From a checkpoint of a small transformer trained on Wikipedia.
Size: width 512, vocabulary 32768, 67.8M parameters.
MLP neurons of a small language model. Each row is named by its layer, matrix (down: output weights) and neuron, and shows model dimensions 160-351. Each number is 500 + 50 x the weight over its row's rms, rounded and kept within 0 to 999. Numbers have three digits each. A neuron's up and down rows have the sign that makes its largest values positive.
After each neuron's rows, "fires before" lists the tokens most often just after its 100 highest values on Wikipedia text that the model never trained on.

L4.down879:456448509495469584487487480409473507428476525539391465526381455505398433573554437472514579502455496528473539461469486487429572352589510451478575536508494447554493499426410504465463491532472522559415453493535496429405443532459585484477562486530465488525515607465455577450442469595421497523503450424578503600478574481438506486512561510548540461506475496481505454426512335456578563444394474579436525595473518429497555470537507531485528480521520414572457514405504501449492460508424388499539427532471479568531534475514522476542577536528556587465537403399520535549501583557504519582
fires before: "\n"

L4.down1209:476442488592435578454490499518520516392464422471487520581561600458471500512451542415556504475433504511400393512385526541443572497525527468466439520451640520528491522580487418530509527528479440500487509481463490576423578542388442528490447526477442486469430556504461510523569446505489472458545529525531485529536491523472459453540526531474477563464402487492428458407459443430466531521585480492490662518482468546463524482455552383518476427639487419477509507588565502558493554478502471453492474554388514493519575491505555560537529504521485554528510507435405486529528483447489479414
fires before: "0", "1", "2", "\n"

L4.down642:538504489563556574539551597450555536455475475449452493485463444573603530529528443477491599499597542486447511538549427460474461554516488449434564436467491508466506602448499441484596403556455521440382512461486384495506562568566437368479532462523478545437583401469469445541445441483473629564525507496474476519519463570593399473548513546455490609412501396551458481481363406474449462477494406535477468499422493397547558538564495477482428551433451494516507405605450423508478479492461524492442457505536476487543458489507488507519495406450452539442503497487485433471478399506520518391
fires before: " |", ":", " place", ","

L9.down1251:471433472417495477468485520481534476435468557490465469404582545497555472481497488545445474558484450523664503596492466409466547415560452532526542447522496490559456548485461566555499438491451447571451555483612527508496495490636530520512463561517579425385470488458493471454523508574553533557539468423517607394453496505513516502590542471460514483569571422532478432449531537432454556486382504456601504548495458565471513493421563491439502463495529539524510438515507518524499519476491505451505573532602481524575495553496497479430514513425450496502501512467526482572465505465532420551
fires before: "5", "0", "2", "1", "4", "N"

L9.down778:569515504587425440458449456536525440558464442487600515558588587487569495453495515386458458495549602480461465545553518444506520496440451439573497562402528532528528444423536552491537494378498477503482475500493460512406504543510501535554469532589547563459533483625582505494408477420483470536480504434509441437454617560523526401460465491488494457546427455538469506430457508442566460517422473543518444479477495487430504482490488539440478490441518483445555508553441427556395488498493496503539532487601462503515471497541483551565491507454519540410520416513500486558442560528528481487
fires before: "8", "2", "7", "5", "3", "4"

L8.down455:520469503549431516541379570517545522436464450392514530525583587525463528474425560528529417536593573433516550463480515472439562472487460579485484519473514585418495464490575501472513415626407519447464485490415498563504521469524502562576452498447473522498529532528538412516615447439528504494534489489415451546449558396465419488501433582509538588495442491476522624447452487509481562498554456470476513502455453488506517473423495487526501485563564519509430548569508552467510452463515555477472526498525480502603431480450565460393490408629496560498486499578517457575482477539439476587
fires before: "1", "2", "3", "4", "0"

L6.down609:477526370475395583499489443467470598516549468482418523493471579597502397519543453469384527467466445550529551404463495536413559569516471441531551448481513528498506468526456501578397514445449444542449546405582510535535536441459479507433554529547488489501524534461454466573580463444551538571448496491546485553569494536520551484560541556452447461545570457499485517497464454509539615498534490496514576578415526548525475505493441527463568524531475541463513469488406483522487507467556553477501394514482451550442465480490459501504532462475479547497451510509488489510530471499465486475
fires before: " ", "ks"

L6.down217:437456498527585466555483615459555573451529460511543468577546491524516505452527479497581511408485536497521412520474469430393478473437571396528559387480469483437539569565475441491499545582502528541544571438587506495535529465461537441492528469543413582511576489408495522456553559567530527431518410472560558556478454459440538505490486523500545508489544441512532461506479462563666615505520492430517530472554492634410484485499458471501558472494434426547571482503537520550485462513507466592574516522571480529498509508420478490494560483423551562519534435401462583493483488485465524475
fires before: " in", ",", " at", " by", " on", " to"

L4.down979:485529511479486548579537456473535577415482503570508510525499542490459472615531493540558446494470536485511544450388557481507498503503516561541496459514522529466403420466627564437405457567523520481542465403430571491491520543517551565528488518579450452405531539594473458530558440537491525533406516456508480581486493519605493517452525534413549455473467595485583492462492352419516510479522477462506520459544457515474447494549529489506483532456539441449469524490414536484678544487473544538521495513530543414495437454508500493524478517498420518508446576551536495564518530511487494513
fires before: "\n"

L6.down965:444469511499416521527465485586507592507489414560429536511540526492480520483450606507523456487568466397436518529472516520543483464559427467399539452441531501499451411502493571529538498404507487529491534545438534527510466548480476547485477462390634429553457481576493465505457556542475534412516466471528484416569499466512483434572410538524480481540523452549408510613536400463533468510544490567492572451527532511618473447474536528533490409518479500559615431494559536412446510422460522495536487539433441523521491584604597504419506456489510473458546464514418492474536494540426507445
fires before: "1", " |", " -", "2", "4"

L6.down921:638496575494564498471561593490446499481539483464544464518513578524512408511473494462477604474521513474442627518585543572608455534564462482625455474515576516404589491459505456574452406513365613519605550523399519489465426555482517528527456568397541580551495411462504522534428546429576544557606514502546454544415477542530457436440514551454505399439458482497453544462451561555464543512472494617487555442533520504438444482444445470507510404423568527544511476551570432467430494512511528514490524451463508617572413583484496458496514498485524522569493502428536482564671492455485516486
fires before: ",", " |", " and", " (", "\n", "."

L9.down1022:500470520434463511451560471470441463573399543513460420499568487486476493523427468550502505531528460531641496542480504499527499474478404494502495501485526413490456488459488538474417378432474473590528548499625500524551481521465474647507436508485534451512614549479484549431484475528479568536502569494429507575510425513345457491477468458477545466574424487451555475489453456506485534441470396408477599502457478475500573473494560500490540547499486444449467438531522539585509580430488447524473514439460403453418498447571511486511459491521467600485525640494377549503408453580524495551
fires before: "1", "2", "3"

L8.down1343:486578516548482505502480459531575519522565411540538517589484505466626502542498511453574533620566474507522453565488498503438494457524439400504563483470475485517442474511484464483454482513477523515516421513522458470500616499537413520488496461500513474539527456473562499547447493434489517511498473459563497486479510463563423491561403522444527541494503535549551570423452448473464493457466465448525452574502520534602489457437485479502419570516434462530505492502450515537468481512507408530426534442471464471506547494527514517538568436487467466498541395562487535525406515542435527552
fires before: "1", " -", "2", " |"

L9.down108:508522440479527613526448418515482551550538475380515569551528520431533476504538482516427551455561524489415656474510478450578426533525488460445503522466495511502500537491461459525497403512505417518559553499489502549542517540537452550575468584443494543586538488542470493524524488434486516505520547526452546485539493487483512431394484441498423503556543562499471575494468519493539468505460512519546494516523560516444453425485471604487480576424616524633537464551531496501534500432500414516479537431459518550552537593561490430479511497530445462585454447563503428490523613515506490502
fires before: ".", ":", "/"

L4.down186:552594362499453565530457488417513517510562458554517515442437523566487488501537423468536472490529521499459433578499456582495529488520477504465413497418547497511533488434480432519452478432626473414554455511519550486568530461476483574480505479509486505508542499561470496577515506524459552471412521612487513418484541473579501448511470516491450425592464515566465495455509520467494517424504520511504573577452499459483535455500425453602542487438550562554573528518474549468473467525491422494554508538556455500416546432550541487521466526437470471515450538420407426481606438529492621425
fires before: " ", "ex"

L9.down786:488461494562505480473481512515388458398475494500531545478571480564494467479566570450450479526641471488574574385515535463494401591470460511493462440435485541461613517565472496467470380506501496543534553480411513514493439501497524560535534491600454465519548513548535444471517483496512530597585626532471459498424523410473569546468457459463380560598476540533535510467497574418478517562470523541468526528457444482521578454551511421547512479462460481542512492463602410512547530479530458630531371421490481530480501493436513485450502472440483458525513503472550473467476501454472556434
fires before: " ", ":"

L5.down894:476545486540437499548465536473434470631470539533547446577448504486460508598531583473474528472475440563588524523555536463491526492505493500559443525535436445619544531506497491489532535578500472532572530447468459559577539464463469422518568527450562547411440538517572478482520548528548506535462520446524531485488443341571511432511433494414375526575459504561446517467485586459500550486408556561460520545512542487512374456526431507517484509453496481427501500366474524519460541456568588542442499599456538440470542422507565509441565472464488508513547540555559542477552444456530456526
fires before: "0", " were", " is", " are", "'", "9"

L8.down462:518465497571438486472521474493548377527524599399525523546660552482588445501457537590483486419494537608429504558498501449552505538510459507463516560411427533519547484513498527513506499496553420548556495574439533516475442529459507545462532495404581470610538562528438542503522547566519513466563519502501477518425516472516595541459613542522448518498480462579583471442516507548502529465496511586598473524588422543434485550480578510431500528466557517484580654557515557469543455548504465543510522442518533446552614538507407454473398533341434518454449513538507484445525495590487442564
fires before: "1", "2", "3", "4", "7", "8"

L8.down424:445515530358465454575562412558466502559513558538438533519425578511462513485531498549483514490468507546432477413575590468360467509514487530442478463476529401490456548415521518454576568499501501544391531458434503459509465584520506514481492522578510548408561545459617463548520506542454488585511571534549487483539477513483548496585474530517475478547461472465443463479522549451584558454429355525527465536486526501532492615537433513451484579500473592547462455512500468528475515500521514465541463570537471593470525484517508569541530487486484458471472553470505485509510550516499500480
fires before: "-", "\n", " "

L4.down567:486480418475446554507481505482394470511463517385401511492566418512414566503516564561558508513473527551558484394570490523471518443484455446482519462533534452471525585487516567419410498515538434562454503549433498451544623498549482514490462525502467515517572478395580557488500434457532455557555494494508461515504512530529515541617553506447495477589410418496539528516501548461569510558402569470388614494485434485588531521514531548492551546518515528466512476529597531483529469491476500538567480480510492542460513521541463374478490493441395469528542450573426547565470490370464572573
fires before: "1", "2", " the", "8"

L4.down85:455526514475532527510447414512501491527535614580523468519378412469450527503530563523533480428500480367429570437446538543513554557539367505540518484528513547463527494465506461416537495512571439472502520488583474545552519455495433530484490468517342472425587591446427455473452442430477556398540527562525553481476493519471363561563482424450524489575604598475482502429541491449535530525484446555544505516494521416497499406612411467463518551496489558523510470523435537584539453609460531491450532476500455461390505474498429523574518506531499513572520516418506549472510573451533465526
fires before: " |", ":", "==", " of", " =="

L9.down956:575523475474414532427519512542471630524507497489419556487457528499451540466562528493555535546496536460495510496614531443489493486550568518503469597453516453451485531535490427554561487439509509514482571400508510512502486540511421496501588461518331487525502484442420487538453528501443559481446481442540461470495459452527550512474417554438476572430366469561495535393484417505515501414466542465521532512509545476429492512535490562649519556454366551503500420542518550471510510525432432489515417496506468489510469442708478461496473546500479422512537503510463606481537398557441447447
fires before: " to", " that", " it", " the", " for", " him"

L9.down780:466457430512596530463531448488553512589535528501471500485533537467468457546418495550515501463526448444526579526456504515520470437502496500562488473412525550539542492462417489478504377487465552426501537482505505541410569563478426498559499509529479621440525484492505524516440543551497493388503494571418565538528445468431444512555497552505470526449465586530494481473523472548443460480523506494577484447512507478461458425441414543533443444507459518524529519553508533486531441540482449520496425524530555512579638513543499544537580602520512588488538473457514505500469491371473557446
fires before: "0"

L6.down974:540501402486435562510592573475477451406549471394571468648491463514489449418472465528481451525473511485473410591541473440499441528412587364491605506529498558593446497618502516476460565419582458617528491480605454469544378435506555493482535479495521514506549328501604473470495476480555536547502425488553484530523508469476557473501482465519500589544529558435425539531577479494472477474517468532596575462536555539563484479400425514483530489513524553488464557445512508501466448504492523460520565551469519454416438505453500529589476500484474474500514514459487368449504495490555539459
fires before: " as", " for", "0", " by", " to"

L9.down1265:434510502573483515517502543525569530495558556441533589534643489423598488544518473483420518494468495445544439514496504518470489497482506385517482487420559451549467481559483538495535455511557557359408526516516484473578560573436476542452545509494520514477517434471531511519435457536567466528474528573549428503450543518523371524532483501474444544479462519486509392406545520503437508492539475546468504411555505571402477467423463638427534441519520440514441508590474503544466544476490521481512500534506472530529471553524477523477615516443462502533474496376495516505502565528414511475
fires before: "1", "6", "0", "8", "7", "3"

L6.down27:493398456472462515505587525535479450510524491479407458472558512502481511580555566502400515544493427480504529502501423460465541489502467504530603478438516398510527425482548497391447513497566439551486502556475556344486558572532501502508519454596465514559496465472404447533486449504447520469583449587474497484428496505445465471497545596442434458399569539472529527458514451514476510632506524481428495507578538618560549447462511582443551462495501403533457460569522510397487472569369475488464504548504454436457518508475460488498403411530489538464512526440615538534495489484480457551
fires before: "3", "2", "0", "1", "5", "4"

L9.down1071:393488558526527474570517464571549502525489602521517491441482496491446476496550554512432473464575584437493574394471453535512552487488511496541528552436564457412507492474470472460506509462568569485445458440483489434532580515451512436544642511507508480498492510444507568566415538504552587446437532463563538550504547578573509582510484520504458488435498467501546546444548550490476558557512473488600445581501461510529552489490470472461553547533471538469547499414446464549568531499485532618557463480526496544490569536597450544534538368469509520521467470459520486496509478458534518414
fires before: " ", ","

L9.down671:442433516394534459539483584484541496462516464513529421474533407523374520523449505445484550506390485547479492470488527511559590590466507469574420485473532522505557568493479499533530439647564487398517516525559420564531486509521558473591535500561565465503552446632485525515410422493448516505483478492513433526609545448531540557517530410459472508529540448538428554482494507505632539499455578431521527544549527487566542480516508521479417560401474495464450502512499537480501458551548522598445491541467512523554467507502529529458533490445477441572497498475443478581306571475544519523
fires before: "8", "7", "9", "ler"

L9.down848:506612474522452575579434448554544573505543442454461531537515536493563485474499469578548553497538547546496547420496476556439501526435558475514491502506530441469550464546510548558491450541497421523503605518506574519480523533489513483570434504629483437481545482527413561474476487516499517565425459490510544505441550525585472483480478533519477484550483359480454409483507553456486494551538520512471522447481507390497523503542585401481500494456526505510533496584425381548494456578435531524557468517523396457476524395578568539530446556536519533466557478510543453528553620500449432511
fires before: " |", "\n", ",", " (", ";", "-"

L6.down1310:520480498494465447473609493487551517512434505543504512549585441537539571559493453509467629572481488573458530476458557513482527536492508390567545522557569404575463478459529502557522447439425519567430601471536514521492457456541461498496593451552468481546498503521502502474479422512478543533469515443615440533511461518509451517534498474495504446483460495448482585492501432478468522496597465469637474499506488511505396493504529577500502469387598461457557478434513433548553501490509521553402435395564514524488514613554390520544537441499406538512481527475551485563540531422508530492
fires before: " ", ",", "."

L4.down397:470602515334551475505438493476471483491522505540446493507522484539457404476500328532526532530537587537554490322430560447417445414534491515506524477486470519537447444469480464456456588545473473524497419496504467449449536524446469460490461537506522519473490464544459619543485544516433504526462516491547539467472555522571514547421554433481456496523386556518445559514632576389614457472492503540437452479529559448465524480529495579463403544468534524439490496455578591476584469408507440363474532549449513534457436421479516509464433468503603492493375497514443511481532476512552506567
fires before: "\n"

L9.down642:434534556534476538481480516583494516512522604480535510494481466511542421527581585550451446446457459516462502520431477475524497435515541490458531450504535524490526555513595483481467470439571482465580512552551448439563600503428429505509513457507471515545475433485581473600469475542480507496486609516502420562521502497617532464511504506430472573525459441526565446458531462553505581552542486498434545560563516469552522492537427503519487404412456536514444504424514480466439534461433534484525482531534456451516458428562504521516347475392554517531504529532557559557594441545573532546
fires before: ":", "–", " |", "-", "."

L9.down649:540479552476607478520570458548470417466435370476460446468408530527601468557407488598527394505525410416446471549417473510488379487465460521440488493515580520506474503447465499428479523583506523429384527513454553540445549484531455419497450555447631579579579526474538405482511507507447482409454454492495478566482558530479452496524490481488516522517544527427487464531510492464501477470498495436525547493544590495444495552496420577501502495580417456454547491543525544552526439500424496632587457564414518520463473465610556545601495493528534516505502447566428533356450513473470513597
fires before: "0", "1"

L4.down1077:569560578533440558515509487537553517548473499514499509421496458351550540458517577482456466529510441533518552514481615461517502550543492517478456492428471432540500561519464406543537581476510497508583558523559491429506532485527448394490516526473552445569525472432513524460542467436438507514538487447444524574464468525593506502528492446507526454510439520476505561552492682501537443454446547507471476518562572486482517410475560465503452523501525529486572464557540450529496516482462547598534579449504474490449482507547551473475482475418455492495394514579512491468484513470504445495
fires before: "0", "9", "2", "1", "8"

L9.down526:509479395546471485528486561555447500525523556543505520571464519588469501432487550446503555509531478443492481514468474577503476415568471447459478459540539500402465521489535492493449485495463547542534467540505411362455521475543517466531593510530435424464602499479475468604459531524451506490493521461520463416494529528626517582474460519495443467406476489548491506368454368445530490488512507528494582539442444463472518544478451504466515518515415550510500487542572518432544478549499617519424515512496420471544559463473459525466496532527515486556592489458555469542434452509572507498
fires before: " that", " to", ","

L5.down481:401591479511456524428519542467540439414540492539499505533667452526539535517457488540539547546484430506539451437483462550491496502481536488497479406452488641573494432654422517504571472430547478528456483382560437629495537493434463458486495527442480516519455540562533455556610360505451488483544510565468513513482588425478443575568520520497501456541465551489453579459525503529575512493491425509473402537477413448474532569497506538405518506453535521534490496562493430491544519478516570499418397566485431432532485496558534516612521481532513491523409515459570518509512505484470518478
fires before: "1", "2", " -", "7", "===", "=="

L8.down22:561517450494493488491484540525546450421443553428528405491546478499459499507409551481556499490386363542460480527445437413505559438455496579507553520440544484479410484482487529496533443518519535483387552510576504618442415428532548398543507478578356467572423497514531538493484510449563533548457512507483457475593502444538499505504475501574535442504434491519439542431518425451498400486387515469474465452515517544506526541485509472572415472493498490483498504484461483543403562518545494482464532465570496530491529530521596449432486512550508523438481523464530532590464507485499434471
fires before: "0", "5", "1", "2", "3", " "

L5.down1120:494553467486445541483488525577442598597534509518452558492544579540447499475504502487490535444419475479579515547454395491444522425488506445547518480470483540482508397561445446456494510531477455399533505561469481491503485570418452471518480503620475426475493516458479505504598484512483578547439376549439489600445562583522523501499455473493519477487430576418472557473483430548496512550541529494558480546501460455436531398473557486533520503503437481547516528475471487423507419510455532574495474563534490461474569584512427520445562441449476445517462561353615511468463451394524489450
fires before: "1", "0", "2"

L5.down961:511503496562548497524453499492453550522479562454464538424520538517516499571549516467538548563545516543515489506563441517612450571629545442505479558464529481495525571494525591441576466440515496546480601465483506528471492568480504590436522456491522499525472450377365421436564459523443529453565495551536504413507552508465494517572427551500469467464471489533381528481488483512451588487499497494430561465515502531442483418617501469479464483561525550515503544518526498408492496431399434608555545411443533566571612530498565442600591452512507548493594453509521513508465430568387536492
fires before: ".", "\n", " |", "8", "1"

L5.down30:552527571401530448560569487549522384536524561612442447464383512416509490443429446491523466458540450491493481484470497476425475540466446493492576504580432583497447503543475451473591524525600522500537577478543520504537552540458486486442574521530611446464519474559459559571565421497617535585488549493451492464558444516499472538515416573404530571495470544554488547562462520550476523516460451511486453501488509458549499486490482502524533479639428583522494479508468517555543442585439479536433448495503452487464522484509539519429566452448561493547529416518561555487471353486438508553
fires before: " ", " of", " |"

L4.down368:404503495561417569466501617550508524452439480420458517431560511503438507421561496578477485446502567453575479529442542523485546562541514459483501492428511555524378417562514550504422485478402489502428467486509465518495591438428500458568473508499530534484414544490386516471601561551527539453473485509434479513471436491542566535487580538467512467541549464448483627428506513482577496481524533527508520514503515488487507527523540544477431604465561509463557444516479516481522482478563491541430473519593465464483429527459519523529482543565510439446506457458637535503454584479467518530
fires before: "|", "===", "==", "="

L9.down114:512447518452590529539539493505496510495498461618541601400465470413550474450404527461484549463552467433459422545462414506430550525493439421480520515435487485446493408548545562505412485446415502502495474503578480557526509561459443525546520523517523485545473524538528540418555526563488509419535489463515477490434467437471526421438483448418511524521524498453461542574480535520556486486549529496546469533500536513433556441511499480466421460523604552424577503537518515514441539482522586540493544544508499567537484508483524396405458414478555499440512412432498466492604446628576515526
fires before: "8", "7", "4", "3", "2", "5"

L6.down0:459501475476450448501573494470475608492517530473520465595295506463542505454466473490586498563498492530609473491532495471557551586459469482488461544486450516480538469615397551549467414566460569495557503528602528469443628504494589544542468435552524482529444453541435518515530386579546537502460486512494540530527501472491473500517506474515477484549512446523385455518412551421469547510471462445453375509401599487544405483486488513588472534553537512480526524533559459478508534521474425521453547538556486436496469438478569477510445384482525470534482479521483616537509532383457571427
fires before: "-", "\n", " "

L6.down1034:414484424463548402545512408539488504509498568478561542442527502458473525492510417422495396471498559522492583533485480455602453560508501525575478518468409532481568380531502531446472464454516502558535545499456428425484466508600487454467570538388506508527522537497423564441487531543480384500501481470506420416520494507387432531503423522430452485508469514568527578569502544517603540474500529505436474546483577546527478483465570501441364535549495573512479461591547514482509535551493524535403448467500569554528448548512530561440523483538523488479478526588491567445518589513581519442
fires before: " ", ".", "%", " |", " is"

L6.down1315:619487509406506522551409500524536544491480463448522506512477658422465547396568521444488425514568549560434535493531534537511435488443516540496470496520467463482590556446506506483504517546521471397462443479481574403520395458603458509491434543493477471519460440543457517516485458472528426399612531564483451516505492559511568490457518473508488558506498527501415466519449399512395502464481419530561444479488422595528491459373544494547530499536476503513401547467457484502569451471573564523431419497551493477509437525557521513607563466519529545490517424476523593572587576521542502538
fires before: "s", "t"

L4.down409:493482514514416546480562602532497527478513453460517558558459521478534532419458593481514458549552423538493512576500587597380495509547590454515488502431535489504520417544445512426402541522481527447475486446427507411464573518544525469482591498395508463453591521509416508526556504481476487551535430464578502469500481445472538475407499460492500465389464520532469524499595476429493563515518430424532468507432544505511431484539519529482520458477503549529493520516454399545470478451477486505487544514470387498480551469511404369405546428523476448550545502536502445565487464503593518559
fires before: " of", " to", " was", " in", ","

L6.down998:499492454521457464499487566494479460522522440588507475607511488442464484518501570530503474392470506485486520510551496507501526585443445388546430486467448473512564539480624403506600569491465434467538486520514385496519481512486536457503589565478435520552518573512527516431503507479508554510533483454519477509525560490531536497574549477525427505495448373504512484512547539448487415463493535406564518625511465575456462474466450471449450580483471506506525512545543542573474424487487539461488501525467390446541440546436501425409552541470486523431411481523473461499465505564544517461
fires before: "9", "8", " the", "3", "1"

L9.down1236:554539438507453541454491558506506534505519457431538464564507468498455470501474494527496497508524517544381501546535558441495540527551510483575500560464476567488510548601566389478560599302505506537460486490456490546488524537479544542429435455450466437479523390457445483530580465534462446420398562523515421510503520509426512465552545543476504457552550501501457540510454492586460470434439568436437536565402451599458443500578496492421414385569511441490457533464396561554541559471551609365532592376514488528476609408566445501566357570453531549484441468464498499505521482608497482439
fires before: "2", "1", "3", "4"

L4.down248:446454590433411557514437418482481484414474479577541517517393510530539446496606450502528511472553579570449598431493513445472563467567646510454646567529539557567448485429591510511495513508454484572495477465458420460455537494559568557587494467525528526564399400537443560559564557558437495574468503432537408508434417505532466423502488489553534477667464529541512469519475496547441454536437518445453415447621539486520540540507510526528571445549554550473460451484499413446614559402489489499491552577516539490598453483484517571493512511553453437514567455489522439540524589474494512479
fires before: " ", "\n", " SR"

L8.down480:476479493531438532507472460565501505487442502392542522509455447532568454456435507540495507493539462550594495496411579502511527575454468491518491447562494477451578413535458553524536486496522488547492400459552572473530508440476482453469413573556456486511548524390403548560448449437538528548548437512509464512500500434575523449451452562433557428583498436462519450501467505409479524481452519453548570554500504605531537511552482463439546493415519445496525559594524471547515446495503526536504553540467512454517536549541494495469465559468578529483478540567471429378517508540518525489
fires before: "-", "\n"

L4.down728:478492483492487430504442447517470479519593488449456562492371468403476489524547581519505523451547613495435585577488495475494443470496551394449551488455572514550519517549497519420478553432501539423449501609570498550454546492568518499504482512472506649582568439528532479459472517480533546565537546470505538425497545518455462515580512439524509470469501576538457545500548524506456510531493543553444509403563466510474584550452520435550522503541675448419407468502481455570462576445604478562483441522376566529568538403505590441596483481566446495498520388564469556547442539509576526504
fires before: " ", " the"

L6.down612:478521498486595531625536463501436516412453455496491487504424519455513472598485440494456538501531483500595477517473465573425604537398537457514396506409539602483538385570455551519559521534460474415522461498370501457465524374458462425577510497527587446457490514507410592501520449510491451512460446460519459459533408505585441450474436417474440541514551473484511509579471544463524396496478531375537549563490529544459487505523553570496486595469433482585416490497416536416451444448496507494498558550547496562485551454519538489483445465468458542495472529545514574430439447479403490392
fires before: "|", "\n"

L5.down1104:456618517465449519505514424562604515507515485567496468560485521552552613496522517470571645548520441466530615502482457472473494459513622606443550540482536518440496450470492483535522496555590443518596478514459475494572456531448384607539542442544630548424493446496478465422573465485421548480491529484460506480520464558486479579519406542544413528446491510430401506495502384517443503410397452407405487496481455518518495512469509521565584554465467614354565573449437561523436426450513506463460438529538482523569548489553432583467560507377450560537523481430646573487599478543489594527
fires before: " ", " |", "\n", "2"

L5.down334:405509487549428446462519537451502422495497469435545481522527537422481556483428512497435435531482473504414382440489567524444575463502518537436583455497496596586470437528490468478517375442577455516461507440464457500441444464588564460441542522471466493467477470457381528524460624577508485473494405507386508478525503507476552500523517535498433455434579504490502455531554472491530450489476528496550630441487531529468596381460598455508449500489505426497436532507496541527507539369494468520508490442479554578559531389579451528468572469564487500463492479479526475592470547431469503471
fires before: "0", "1", "6", "2", "5", "7"

L6.down957:518461523458419521451527595554555552530544510436544580503563484538465457422459363494490479543525422466457515518507558476528566469508446477556524503510451483479530519531591384503562443557480537521523568483563499486534491418442479499500511497478532503548515458485534511450560530490497564520552471447473506474404531477457561567509533481443498528533424530489477490490507517544468580569518467447487565414487476590549535426485569491494516460440566414605521500512539471496454439527531411511467492532516534494480522508568543529567532553472571490538529464549596443502632518466445543553
fires before: " |", ",", " in", " (", " and", "."

L6.down878:599483442488535451472587481478515512463484516430508470426423451441429544570487481570528526395510457590514473433509413528526535470471471530492452412528478543579452469434460489495474534453484392477408459519485492467522467407554457433494454476471486527567555549486492425496436546567618452491604531482566441534600433457451533473492511512476574376516501504519455496507503489539373471517475413554510460532528448542545541460461554611567465432469543520552579529491491469439529540552610492469562498526494468553404537491509500473620486527452513573501574490512592506472479417544500420418
fires before: " |", "0", ";", "1"

L4.down45:419425491537443474536554646445517496554435478508467441477493483418547529555500480477460535537530448436556576463451514487509504477542548535586468519502490516510525581541518577538572448531509519536528484575533493374426509446573533501492482514541572359465473498503508516544509505466460466519506500526497441561506517414458465516545516509508490586564400438465479539489539480474528574517349546486511558587460564480524485493421514533514489525463456496484482503480505462506501534474572553482494501485477522449523476543594541434516539532476435462442577572518536449418464447544545507508
fires before: "0", "2", "9", "5", "3"

L6.down1082:461527454487481470477530504512500582519425573582422535449609559381509492574531593572579496484553425544534496521480466403550456557558532541508507514487521495450516561471581527494462382427456534514535461633524572534621507455530503583477503486452523517577518502410404530553435510488537460544465465412502486468540462548503396460541478518528464571615424472593399502414507473514546495483508455453493602518520439531528545540521464537472503439468480493463445594477503472561524503427527549551526516498460558580483556524555546509513498514496563586500505506531495512498558469526399503501
fires before: ")", ".", "°", "–", " |"

L5.down190:540576495501516508573423569439471429544528519516462430464560617520515492470575387456483554425558495471544507516559474491572480528499492588452551544482505540513475516447431506471529462468523476534510450436458481468538526547514542545500522558405449512591547519566537402396436529480539462361487507493545444511483473562498478515456617476451458511506512557498461453480441544514510524512435475520591562513494525518472494434522544538464610436543470546550575583471514462498527459515469493468484438516468508421472477567515564503539549503415547513517486510521525576487505537587561486457
fires before: "s"